{"num_hidden_layers": 16, "hidden_size": 448, "num_attention_heads": 7, "num_key_value_heads": 7, "head_dim": 64, "intermediate_size": 1216, "vocab_size": 32000, "hidden_act": "swiglu", "norm": "rmsnorm", "norm_place": "pre", "norm_eps": 1e-06, "positions": "rope", "rope_theta": 10000.0, "rope_fraction": 1.0, "qk_norm": false, "attn_scale": 0.125, "bias": "none", "tie_word_embeddings": false, "parallel_block": false, "init": "trunc", "init_std_qkv": 0.037, "init_std_o": 0.0, "init_std_up": 0.037, "init_std_down": 0.0, "optimizer": "muon", "learning_rate": 0.00941, "lr_mult_o": 2.0, "beta1": 0.93, "lr_head": 0.00444, "max_grad_norm": 2.0, "warmup_steps": 200, "schedule": "wsd", "decay_fraction": 0.877, "decay_shape": "sqrt", "final_lr_fraction": 0.0, "batch_tokens": [32768, 65536, 98304], "max_seq_len": 512, "doc_mask": true, "train_tokens": 426600000, "max_steps": 7111, "dataset": "wikipedia_en"}
MLP neurons of a small language model. Each row is named by its layer, matrix (gate and up: input weights) and neuron, and shows model dimensions 272-367. Each number is 500 + 40 x the weight over its row's rms, rounded and kept within 0 to 999. Numbers have three digits each. A neuron's up and down rows have the sign that makes its largest values positive.
Before each neuron's rows, "fires after" lists the tokens most often just before its 100 highest values on Wikipedia text that the model never trained on.

fires after: " the", "'", " –", " is", " was", " as"
L8.gate1188:513456483484510504495536491543500516448467492497497409400499639481522525461498512454494579452553455505512591530522526527466559519460541565481464494513518438577481475507473458497529459446532565469483446461469523551460466507517488540494506508494523485427513493467503499472444501484481466515
L8.up1188:476501505495473542509510483449518477469498411591498511471470478454435505511528466439574488485552487487500531524581504439518517521499488544462538480491441505504553490511496504574469528516550511460445548528483513449534551471516558482486538518511510476540434501434539473533526559475507476560

fires after: "-", " |", " No", "|", " (", " •"
L8.gate1031:507525503570504495492452451438519502445496439541506507533502454536552446481419516544488491539552555549479469459503580527439476452494511512450485522562511498497513521494517477484517478538518437500558493514421495568562458521576474503438499439453511470474518554506496401558526401511475509516
L8.up1031:555474499517558504498446425407449522409586486552555452535469497570494489518525544536492471499447584492527458577482515557465536429493520474434547553530510508488446520486465535510549506506499544490575526507453499535513389572560465524442491529502528485518499545519516394542519457443504469540

fires after: " the", " The", "=="
L13.gate1098:411471495495454587530502468495629557491553528446555519442467487528528534514518533457558509510583491501434454482514482473556442543510495495476477467513575501563462562490512506470508471457566543510383475496483468529541555488553481548493488485470488455553516490502488486521536541520513517489
L13.up1098:499466455568391502513527570409512509437521469507457469477485567533525474536484523515490553501493449470507458467441457494511474506513525471486589526441552528511493570534495533502461492484502520504482570490452478535459443517544621431534487572478525551574546555525451520518443468489460505541

fires after: " in", " the", " to", " into"
L8.gate4:494547505467546515419503528450450479463537534513489518524512520469414463451524512503604529505450508417519543476527506520465564542520526482470518499498484491461462571501502405544488409467469519491525459461512523532570624468507509518471426433561482531451510465493441451494507429490493547529
L8.up4:463499398460495563422515513454488528459500525553507526502472518473437476541531493495526500517510565506521524527464473478510549564552498465536530482559478537474540460488510493544492604524478540526577462481500475472531544441576440485444516456486462456514434520532491428473518477514492531540

fires after: " |", " (", "\n"
L8.gate539:484542473495492554483543528476498482424482524523443518548445531482381521478574522567470508476510585470571453449504506511485563556494533491477437471482500504545508510537548444465561556495566471476471474529543476469494559545461448571554508499488526493539509478559489542513518512474563485546
L8.up539:496468560487505469519494469481526506515505424534483571531520507492508458543489468599398505534547501507514513427494543550510461490456521462527421533601491543514487518505538496436462474407561495456482541503557544536398414538531461491444483495483537505504485480534450526513463601523593428484

fires after: " |", ";", ".", "\n", ":", "|"
L13.gate1142:448436460467597452430574536467478516504501533417473498547509512510512542583479528530416487458518481477459493532423532512501543498471545544437449498453427501496491512453517543508546490452475539465532510512514543536467405551492504547535450559520486485570467544471496456459477512467531565542
L13.up1142:514545515472431490429490440472525472578485502529534505490503513479537471520435510540464505471455510533483493390479469461552480490418539582460547548432523521530534516490460467489500458520483553490478519517451502488507592512436470498481489480477532461478543479516480560545559489554443428600

fires after: " |", "|", " and"
L13.gate720:446532446433433596469472522508643495479477509414599489509534514533528594538501518534598504549498497489465533497523474524475472515534528557446526449475567473575435558554546494479454469561546479496514571498440502503497474467495454498500501514494465525505466413469493525499498476479487472501
L13.up720:499445551502534464538579498523487419506486566507508554510468501477461549523491437523531400428457513490432526528474493516479530532533554509492436449533512505454444450511524492511471463555505548418486504530470537534556514445512540482436474611464568569500499475468487545558511541495497464478

fires after: " |", " ", ",", "."
L8.gate419:532511565483488556486491481439501496530437425625512532522506481494453467528489524473461564449421403519455472535486481524504496520495483495563449463546539490455545550485463509566469485485449514523528502470478450550478521588472520500527513545448516573465538540552501504433515504497561562589
L8.up419:484520481502518508483513500449485531521520506503472493407471523513504538500485563504506532472463536525528532524490564588441443565534494511594437489569549528529448495484477398476427498497547492560503485482432516579449524578433466454544524457458555516496476511607538461448576512493525453561

fires after: "\n", " in", " (", " \"", " at", " on"
L6.gate754:532532532571572511490533478408502575496534474543476572528505480486463397504490530559557569504434609545504532490483547530533537474451514485493528467485466499397428480427423520493519584471517533494486504552551499529553475459558433454479509506538458550518504541512483481479459526474473525598
L6.up754:537491484476524517561497440522531585448493500511412511548503496468481530514541563551470538601484500472557524470491472508491559486564464544532488524538573525538487537516464451494489478468496586517499504496557579486514508533536445529411530521453435509510498503520500520394501490462454537597

fires after: " on", "On", " On", " the"
L8.gate999:610534471489487504435498486466523473440455502481488433447551531475523527511453492512483487501531556517522524463541496512577531529512411448532544505522484521559526533447442523428548476585576517560542535495449538531467475524501468469462405494508502497450535476572512504418476501505526561499
L8.up999:525486450512456518476591476461483509479473535537523515425596439471466481461483466478497495502515520466521525436476485479524449492466474424447511508534439445534572470538477486500568417478457446510462524536502537523513483591456508523430507485500433408536479528522513475495486498569459571471

fires after: " 2", " 4", " 3", " 1", " ", " 5"
L6.gate522:497512484499464503505519554444484491508525554556461461507501500499547570486531550537510459545546476483475508525442541473459428489462439516491492390530494488525513474601501527563515525494573510476407428533520596488523466477496535477486485501507464509523501480473448528523539448539469476463
L6.up522:474490519513450460509490477484464472540468480438521535465445508539452513495553529449521517506528552450568549468504489503491499509531503451479429523490475498490431592461570493448400505465501458455582463497483532495498540528497509521544461536499480549466553472512470468532491501578476529577

fires after: ".", " life"
L8.gate1117:498430545562471481492552463470550484484515565435472503482459443551538458479548512516566524435527526549507545463471486488576470495436545459400543567472493536496493586491531482485459458525513456468491599440503597499465496527535559590513533495530504418456459501594397522494542587430488563556
L8.up1117:499573497492438437448497553566427463492506486570547492586520504481529481489488516444528475454482467499501487415478506493472522465429483529530538496477506506490471536510444500493430470499468473553468547515490492503434505576493510489460525581423477466492521508598530494520478554480514565515

fires after: "\n", " |", "|", " Nominated"
L13.gate926:520525540517453467513517492469577538515477484433483479518491512466420539549515507554479502519463432470535532542474484532466498486541435486436522478478535565534512505503458452471464462528419477486529498579499458445470500475590500562397496496486474498536491479630507496515509518474514531453
L13.up926:603498561496482480552543481534513487440518429510506592535550480455486526467441464539544521529591522578479469442492582482461479499546511478531386453528519544468514520549514453565518479537501520498511521471494476549400460545504519481457375506513527529460491516509465544521477535523495481495

fires after: " in", "In", " In", " to", " |"
L10.gate340:480447444454432590498544540468486482471517508458469528524430443531513520476497364511473458446527500459435494593532536530472553498493504550441491550436505473465504532524531437494425542464486449496531545520458503438597499528482434558490479508520474526382417403449468578456504555500429561560
L10.up340:528495469483464523494539505489448510496466512513516472480504474408475497504495526577517543482455509511491468519488489494541520501528473513538503533480440540490496539444582524565536532500479488446485521496492455426582514504488496537546457471523529518467468448539471459510515555572500524606

fires after: "'", " is", " was"
L6.gate326:496534537492553553489453509568504469500508493534500460501568538504520496486486442469512503424479510529444599614514502451435502564436507475480480508530518444490533537526564457546478460474520420542442516558438524434473478420489512494434493468528501491520453547517556432491489461492450526513
L6.up326:452595545486531570477555463486525514511504608518531542511442512487481542545515512452556433444515426486491483513454427474473563528491543428510444468541531490466528531529548522476421472495469470507480491533488505523462532504494572461514568476509471461540490503609576445474506531465497508569

fires after: ".", "\n"
L6.gate482:482480528493523494583455559457502586477426487517512544512530489499563436499598471486504575426488489478486503473401427567471466460463513447467518520493521462444555451546496458492485443513492478430432549541478494490522451564538525479574540566486492528448503506522425512548446505550542573596
L6.up482:426554481508492585525561464502482492565435494576472476501513534501519431543562468530481589446494535469471512436463470582508502496389481510454563564541428474498493471503455512542503523482489484406536506539435481457435493531497482499537555557522388555409531476451461454525500470504543519534

fires after: " 1", " 2", " |", " ", " 3", " 94"
L6.gate440:525533571423467460416434456458547448410457512520435453584479555493498488474495540522488522454500466508477438504480533498459494487490483415450483567541479505562511457556560520565474530542481514533524440488503602517468514483482413516506451482515435530482567512480494473508474440464484576502
L6.up440:517467541481446405378509533444518464428463471472475471510453503518503492530452525489510550532542500552450480587515537545442486525556500403512508468534450557486503506514521507567474525471464511434533519532552550455428546505606507429485500585507452515518469476442513468494433463526453546519

fires after: " |", " 2", ";"
L8.gate489:511541482497457490456521500505448486464419540508495519532489524451501494447488475504518474440403470503491520482543500498558532498485543461513489484553469516499525525480404578586460476502494480472558472460462490492527531426522442479540472477425513535491422547517527433478506457481523568506
L8.up489:535558535541477483548487490478432431472408479520439548450482514530523514479530535460552417466522537505530448499496499509481534504512497468513476519472553471504413513518489500410365537387501542444505566449533525530506493576464471512500477572504556519456522500426501485449548537461543538481

fires after: " on", "On", " the", " played", " Friday"
L9.gate1155:567485500486475458467526442531543432488509482455517455508492506460500490526467472531596510553499507490500513501517472478466484526511487451509559468451501498583482469462491447486544491569509493602605491555507568494497567552525456506454416463460525474488506451478440535500565446513595499455
L9.up1155:510507505525545577500513571447453476541495435519475469551489524396473448487460475439493578487442521488560479538482463492541506491553474537504533474431529494572456504487444535471539506489526535542517472459528512485463551572503531468488392462520445487446552540517513458523482510477581559518

fires after: " |", " ", " 2"
L8.gate702:437496526520446530531507515533534511460456489422559536546500580513490458483554505499485514434472491438499502448590460491500554511499517443459554507600529512472502452528511460525465522428475585573512439443547490506540508472422537548606507552532532498451476479410436460498500489537522468506
L8.up702:519551459437492482500498566506424505503506577452452518524504465560455519479506530518506443462446532504461471485526563493519525524550474538483511537508540479485467488488491489463477519454441470489582540506438574492499483471584475444524558566486533460512550473494451500492490500468467567499

fires after: "|", " ", " |", " 1"
L6.gate274:529474445473559527550436512512502454475475458524480515502459508490505465484499520524499500506440476508484541515594518539489524518489507537521494482476441462531499569518508454465505529460505427486543576488432558533455517457508505488535511581491525582541518514536558499479553485553521499508
L6.up274:424526538489470492488443410439494456489517435452503562491527609513502463504554503527512426498476552514514571507454538506438552553537504479445488464512524472520550517455413613479484432455476464514531506451484453542516496504430486473491521527544522503469504479445590515504482484459523502529

fires after: " the", " The", ".", "\n", "The"
L8.gate1056:519425415500391491570497465455555510462473533470474529540480440561495508451590516514502423537610431512506547478527567462506443511488536432442425472513499491495432551441560471539558487468495489514454514542429513487443437468524521514509488435492537540505467581495463435521486518533557520481
L8.up1056:544486470428465533507607444442556472514537515509525545460482451496421473509523551516587412499532472532455461497497575465522540469472540486447505544516491515477443514435475420478470544568512558498478462537433492540404432433479479444518484521494459512511482520496507520502476536419510519507

fires after: " |", " a", " the", "s"
L8.gate26:502572527488560484446512538452489463516506482500460577462491520480483534508533485502467503534479485558416551512481481477462504393542485498521499499525471555452488457455498428503464459503490520503475421528482448478521467481575519550490439503461461571479481496526531514524445405517455612459
L8.up26:467540468556539444490483491550556462463461540512459438473520563466506464474517526463549478518444455531455462481499464454405462481531504547485512478500529510430521554493496491425464531498570498453513468507554477506381398500530480477446473448454503496467531470473489444473446532505498516467

fires after: " on", " the", " a", " along"
L10.gate59:512528504553490468504457522516503471427521474531483461538516473486570548477550520542517469538468529469471472490573574501497543523439532502603443502536473474437477501532490516518508527518568486478445457500478536535491573597514512503453501454493461477496572497579485476456558503437572471500
L10.up59:555462541503502537427542539515556459533479585477516478511493509497531482517470506556480484407503508501505540514514479572623523530453492507564513493567474453478538451531436509455539460502537487531492469473467516440451502594402555538453445515529467389494511520418491450501433554509576573495

fires after: "'", "\n", " \"", ".", ":", " -"
L6.gate175:542466491473463428523387536542536571432506516582545602533481515469463465489584480510466445477552495509522509435545516524482471481530486551533502515517473484474408512480480450493458451555481445526493450519439526502452437484473536519535446431555503488544527447523533470470452459475453480560
L6.up175:500532495533542457496449439424493504451456449536592526456562539484454513536550444524524458556563542592540506554538479546530437530511493563539550532533480490528432477483544472500473473454486513477461480566480503566519461487525416481575507434510511530497497499512552471484525537430517480495

fires after: ".", " (", "-", " \""
L6.gate1033:558489456511488486495502530459535496507539468526502570560520411489445430439505513445457498518581457500510487470541518484491485472497521521485515553478488526452462482430487474564482431414508541446498471436468461571535497456469501554507515454463449577491460437476562472508541520407532531565
L6.up1033:604511548487502499457500464453467515475530505507531519531493521524454449485488576496502525512481516567484501482527501505535531467480499511506517537523541475491487457477533457552524511503499529487419537401520539499458494532524492504514504505518449545585464524519516540481530459487488497478

fires after: " |", " 2", " 1", ":"
L10.gate290:505513514490504551461443541491526552557549460504551446541463458484597521511491476494504484526515619509446496552457520556413440464577450475479559472417426520529471448502513544565503547516437504540478471514488582499548489489531525543509509542491537549491516451496560515528534520477566542582
L10.up290:488535514473502474406503553488495544551501537475556493545430505470543545476483490465471468474480587501483497562500503519477433470499548493513476504446420534557457442508487541551445504415423534503509478462511559496554522537500478522486498539469510556543508518547520483444508440449512516523